From a checkpoint of a small transformer trained on Wikipedia: vocabulary 2048, learned positions.
MLP neurons of a small language model. Each row is named by its layer, matrix (down: output weights) and neuron, and shows model dimensions 0-127. Each number is 500 + 25 x the weight over its row's rms, rounded and kept within 0 to 999. Numbers have three digits each.
A block is one neuron, or neurons of one layer that tend to fire together. Before each block is what it responds to, as a language model described it from the Wikipedia text at the highest values.

Responds to: Clause-break commas, "de-" prefix
L6.down968:525453490459523516454507497483489501494520497495555498481465491469455531495466482520503480526499462460460484511499483508540469495464519540520550528456489499514493497494472481527502486511459516496497468479499554525503557533508487539515489507502485527510493514472471483492518541493491484481512505503518499473486531475491465509516516532489500535439493501507506504495559471534524489499505

Responds to: Compound-joining hyphens
L9.down417:499477532526496507507510520531528520517465517451517523506502469496456532510541512541494495502504497479506458503463479518515491518499520514552506521544498469522493523502435542490548481491475521533509487503535490514474506489482499543508500471485539522488471486449513475534515444510476500535456518487479481477497498475503491538496485499551442498512543534503486497528535517503475455518533
L9.down437:480496470467510516514533502500484476467436482481504515487534495490488495496486479478490500474508525534497510510507533460522462476502497503486522528497477475534515490479492476536511489497457490486559467484504510497486505520481506466499456480445483458489531520458513498514485485511522502489508484468497493463494533531477541505508514498504512487498507456480516477499497482450506545516555
L9.down606:474486559443517477500504506459479524502519541482514516480493539511523496500473489484507471479476504474515474467495501473466519483490543497468518475505541448505462532514446559573523518520520518488502510497507529503482506472510505505516531478538488500511452523514505520482469460481494495502515494470489513480534493503442484497499494504504485504497492494502473453536496458525493507540495
L9.down712:510511515502508484509538510484449510481507521522597496503482458507512499500506527470520516501520522500499488523513491511488502480512488517495489549536553519492489503492500474461502531505515486490596500527536513507494504463505497539499486498475492449489500503494501492521481489511475515514512517500496494522501503497511516527511509510519509488509511515507501497538525482366476492524492

Responds to: Word-initial "Pa" pieces
L6.down28:519508533493534502490559523493472487509504522529463496538444508503487543516496497496515485487507531489538495500527483521487545487504540503490534478503530493504498486500543494521447522506484486511483476517518442475501515470515546525491458478531434453509480468495489476480524482510506486502522480501544532489561541485505503500467500528544496492494493486474490515499485439540506453480519

Responds to: Compound-word joining hyphens
L7.down225:550441476478493515470539545514456498505512491464487512489465479526511502507501498500496492508496494495507481485496488495504474521497461473494531491490531471475540503510518468519511494501465456510503481468509472510491498498477540499533459474525517485491489492522482470526478480495509478511502537546536506498505485500475527498545513498514482457488481509553483554498506458433464491493519
L7.down311:476501530511509522483511483492490536493526542505439472469493398462480460488495477498460467494499506462514516496523470464480493467495498525487495528502505515487455529499513454536588484489509466519494535512469484516443536539505507492467547498501477493483517535529461515499529464501520472509430522510499502455505525470471505523479522504514530558501493509534473510476528489516522482469510
L7.down560:488546528510479510478503530488505516497504494503565464518491494514471518506507495471500511466511462470459475512472474483501463494492476538486486528527526471519488454493527496516472479514470506483496568521496528474511507491527508457540529494539553542541483544510512505541497447554487506472536516525492494488525540506493521526481517503496463474465491492514513507481494512450494510538521
L7.down960:481498503482496530480501523515472468473494498494543520531527519533512531520524512502470476454532511472502475485527506490502482490522506505495485492512493505497519487488528486546562516500479442475522465451519481531492505472456516481500491483498523493516485523517453460527447516563492489526502498486496524472481497463500497535518446501487479448490506490514467522522522518435522496509527

Responds to: Word-initial fragment tokens
L7.down360:481485525529475447514510468500525517503478538504479472506524471485484514459511507565493469527469531478489539539519452459502522545458519504566487493469492503547527539498474491529512470509515508521512521505508480470520453460492509500506465540463525472487462516489501475514514504489479469512482454497485481498448488516507467490426514506500547508483543536498486466513540465506500530505538
L7.down791:490520502424544501486493520505545519508477493484467510500536556467518504521519504510497523498498466497439487518551521515480513507507529512470533478494494512519457530503532510515517486503501467493495497529502476472494476513487460534515488460522483525493530457500466491490535463493507502492516498513533515536500503509482472510459484505479469493493497492495508519512534492537470485490504
L7.down851:476467526488519513490509494465542492475506564493508527516474511442490495477564507497542496504521463512492544539525499508505513467540529466492549493523515535468483524487485510531541509531520469515455518512507516486495481495451506531510511515496511476491514467487479494510540534460508504461530474506514474511462505514492487466483495532533519462503471522506538505516519482467479482522496
L7.down906:519483540496557490460515472510548508518513550504502493487503530471445483510499476548503510521448513506469524468496507481501498497551490504545496486498495476499458481484493482540483518521551478509538513490490477479528456514499543516539458510490492504504482530503513543552503502502505544485550461513487488472532528523497495500458529509484483527496531495520517489485533564504511538534454

Responds to: Word-interior after prefix
L6.down275:518458481484489500533503508502493504524494480471546510493493480487479483485488497518507501498497501521480511528464501453479490525476515495473458499501527544502492537517518482501503477492507509508508485501519547492505478497490517477481483503520488518511485510488527467477511464505505479491534476511490509478471483481477508514455558500521497531497503551546539500536483501495512494466541

Responds to: Mid-word hyphens and pieces
L6.down104:503540452486512516495494475500504459475531492493529500488514498465488497552515515513509486487553457487516530494551530463459513513515495533522478536564498465470460465467506483508538510463475513495520469532519489532481489505461493494528482479485531518526502496507527514502531501525482479465543478509489474436484521526501505530484476463531453511486507512524490477501527467508520504490487

Responds to: Verb slot after subject
L9.down813:490485514531458480484517505496519490516516482523497501561521511477507554521509491521512519514471513471510497487523546492529529475511492510494507505509501520512540553512552494463517548536519506535534556528484514515485460473513507481419505524461503502538506530488499502479477488486494468511473511464510464539493541518511513507545520529490497487520494491533481483506466509445496489532471
L9.down868:516480487484481501518479515487494479514517451471507486529521506485528526539522514487562515489484490485498432486555543483498477475512494485471486484454510531517533501517522490509501502500487539486514583491509507465469505506520506511478521496493497513472468489458522506514425500522477531526429499502504493512485470508526495508498510503484535483474498497546482519517539449483496456473467
L9.down1037:509511438540463510480508496472493484474519535472476515524459479523510564492504455451523519516459543514483458509515523521513487486491512549498481500471530483479555514525524485470524509487484478508491525511504459495465486493485455490487528497448534505510498526461504540513506500537515508508450493526530518506461508499542498493521502455508510458511487549531531495490517500513493519521467
L9.down1062:532524510524522516504532515496504511480495478509504464479522498478471485483468476518537488499480484469468487479518448513508474512498521464513477518482511456491484482494487481504497452456471540505508501503519531509491542466505494523536490503470445537452478460502526495519487502526476534505521473511536527469475504507522475508485525474508524478436490492487527525469476511468490489459493

Responds to: Word-initial syllable fragments
L9.down655:503490504526529487510505515501505487526519538509491457514527535497499499522508529537539467511493481479529506451476512539543489507472532491507547526537499537508453534487527533509498491498509492487520519526515471522515519481539523491505522494516487481492526504527512531465515515528482527571481486512460507504493484524496543551486516461502499519556468526546475522513489506527491463472512
L9.down678:528532489507495509470522509532516499478470512550523518553513504536507479509514462494481448481498469503513481524502491486486521522541532513503532471501468496492514501493508462495467461499549472523485520477523457524467456478466493530501499499481524491501492538482521484519484562521480505512491476504507529492476507461488496511527479512485499520495491491492467515542483507501525476509519
L9.down890:513483514471518472502477483512443464513527467512489496468480523493502486465512476498485484487516505546529490482524493514454519533493500479520506510515508517470503503471478543462525493500503498471504472514481471474472492531526471531483485521506512466516472484462509506488507496551528499453526562515501485572479517496458527486507505507486516438506474489480499503482503503542503520495494
L9.down943:455486491493532465517510453469519508490525472493462556527489461511478525503521487473544454516503494510537509498523455476512492498470467483490506501497514482437514472529557502475502521508525524478489477481486516514523526474495521498533503460495521534528484513484507517494485513515518523513491495511511475491520492507498499496526497483516519526512503460497501516471480493513485486506491

Responds to: Mid-word fragments and table syntax
L9.down9:522483532487496510472521499473515487496467554492515525524510524523468515539539505523532481516504499524493472536489510532448540512483522499472494494522543529547531514483487518459523497523478490481516501475506535495480485459491469485511506455507463480455497478486495503503476503485458500477513514460523474528527491466508482536442482497483470520503523536519474512488503468488533515514522
L9.down248:500514529498464489489534496516508486490523518525504481507472485546482470496508539491484513491533510462524509506485554499483575514506458535454505529498492539493526522460506496489509497522515489479487512522497526514478509467470506488470474532495553515471437510507508499511534463498478503520444478483535469496521478561514486515492529491506476497540477562513479509513521482467521495477480
L9.down265:502493480480473494509509501510518546468503482495524530489513477514478459523490514480504532490472464524475525539561508548465457459511478513475513530512477476488529457524522475474443484475464503497512470476526540511498531483503537501460521489500520497503499506487475512477480491499499528499497478510456542508477525473516503461524465528511534554482469493497476506489513526513479497510484
L9.down711:492517554494520490494549459509530498503511501510486474493495501486541490519510441463517494469487499525492501522519508529503503447526497521516522452487482518502482504526479518480505524492492508467484488491497490459534463501479501490486526468538523508483531459514514542475465491519546509501507452515505450489502551476515500507450523524475507518556472509473506550502543518518464501495533

Responds to: After-name phrase boundaries
L9.down156:525442507550507509493485461509501504504485495527484538504429504482482511469493509510479524513542442540524462486523532491456502523505492512475514472502452526526480449484446495510460483511481439525489510490514533512483534487499500524520492520522534515483512516504503516509522476425452511484514529511489477481477478447437504514471486520493522478467493438488499545527513421481513476507488
L9.down400:481535480522553466429532481474505519457510532478471490516505512541494509474463497549494518518488503506467514499492462522492517510494518495499515488480502522541506514493445477457479495519473501460465494518540518506503520506499489525525472459502519483561534494532469493476491522500509528565530480472522488500461513465485534505501512467514515484520496483492468526495476504486499500534515
L9.down996:493491506521474487513471509526475483522474513517490478504482500540471501532534496514468474484478494505521451502522497519505497545522502537511442506543488553515500466517453536540533510493547487502494490469515513504489496509506486501521459529493515510510483503529502447506498496451491444481523507555499483509522485479501486514521498483535477520523483487472522510463489492578513472473488
L9.down1098:505508490492479525438548515534485482512508532492510514504524508494485469449504518516487494491462476479541508510477525514480483507469489515480527538485557537514479480483508514484507454501498499538512515466522492548474496470515438508498525515510505494489484486495525486508488528500464518522524480535508495499498502460467480494478524505538456502496499513490525491498549514512498540515506

Responds to: Split verb onsets
L7.down421:511487475500476518501536503489492485498518481492574553470520515532453499464486515492510510513481518538553493482501501507496477550508475506462507498552466491553527488496460526504496495484433461507492536489492479526506509478506486513490497494472510503493480482503513508505483477519485476506490495540480575509512490486527469483454500443508474486481475442528558560515458533530483495508499
L7.down501:535480487517436474484502501515509516533516475478496538506518505513481501505488529492502512526433532461460523511467468471494491514507520531473519479478509480486572488507488521501510496521474538507517498489511540480515513487509497488458491479510512562480492463532475513463453459482460518511462511514477512501529487519558517474488557524512505501458482516489502496499509511498518461499455
L7.down592:527494475521489519512511524524539503488508483522564493524524495521505538472510500482512501475471495511494536522490517474517482514484482518467507520530539515531532508524520521489497515459492499496504539471510468504530529511508488451527486463469486521477510511518444485486492567492488509517507460474527502527511492526525504485504567524535498481539507520480514519479506465505506518497515
L7.down945:491474529494465490496488467497501500499523459522467484496506494552498491495510522493492484492475482524507496526514491547488486505474495433498541496490484497476454495520503487508533518495536483487460485467514498519495484495460499534519505473540534494541502468517484481482514460545489461518450507486473520480524519469543508502512523498490520461470515502518432500452510483540519507533506

Responds to: Clause-boundary comma after phrases
L7.down230:507507456481519509484499539503493489525509522459492463504505503483522471482474519532470494460493485517460526509495521562497489506489501478452507528491495498467491478504454465528531489500486458484519534482488543482504505488503520532478520493496524469499515483503469474529505493500513474490476517568531520517540535496472503543518471465527477534483475555510478511491460513526516508510511
L7.down627:478437528474500500502483472486484508517507484482537500466475484502492525490513505494530531478548500501528476509510498544509481490490509487487506534540503500511452472446509493459483467497475464504485508491503484466534509538516502501494496504488493501530532542509483504463500479521551466511540422481513488513496515473465459496481491496442527483525471486514490526507515484522505513523478
L7.down657:464487536496514521466502486500494475500539494495507470493510492523495495492432532501498491504461462511531520481550492510475517511456465466489512490478461475492482532467488495528592499524539515493468495489539519473540495473505502481507560465479511503489535513476490505565538484454503484482475535524542517525516518542494542492497483477471500520498487545469460513470472507491525554490485
L7.down881:508517482502532499472467543501492484476515532456481494496524473478440524503496525516452524488507482452517517484476488495522483464519537524523502480484464502488474490485441477503526521495481469505471483461504523511486490502486520483479515519479529482522524519533524515536527491479468444504529526544540468537523498501480508517479485505533490555479498503497516465557507498525546500484487

Responds to: Second word-piece fragments
L7.down121:539486500484501511511546474485521516512466488476459491461479452468525492480526477514520478498452533503553482518497530489536507526505496541497494507541477535512528487511542460464454490514522508487512494476518477551543503502520425514493477524520492533514479511507499513496502530523487510479506490490529498506513485520491490501479530521499504501503500509489501540468556530505515523493513
L7.down207:471554496499515499493486535473493478510471503482487517459499509550528492533543519497509526504526541515551469558495497498446435506495483539507508520514493491555512481526506472484491465493498491499507502522550511538500486501512513470499510511504510525512509508500517465504463571458512503481508465508474532497489505523501472507496475486523492521493485553460484503496527503542511482478541
L7.down568:494489475458480551455490496506499511485474497449478495503509548550492489464539503483476455493464501506539551541522474523502518480501539498470478487507498505516508449426472486507480457496477477511528454466485560493465509461516482507486475507466512494471465472526494494520518486503485473516511506458496505522514479494494482486513441512522471507534507534506477490496525505506486467511522
L7.down849:513474513461482528513470452476486465527487489464506533506440465490501456449505468496518478513513500506537488541538526496518506471461479537484530442498505508504502489496483530510489477507478497500552521494492510496495496454498475510519427489516496516509474503473502508481455467519517492492515488524509496512520494482546520506491494512504478501509485497548519519497470505525521494460552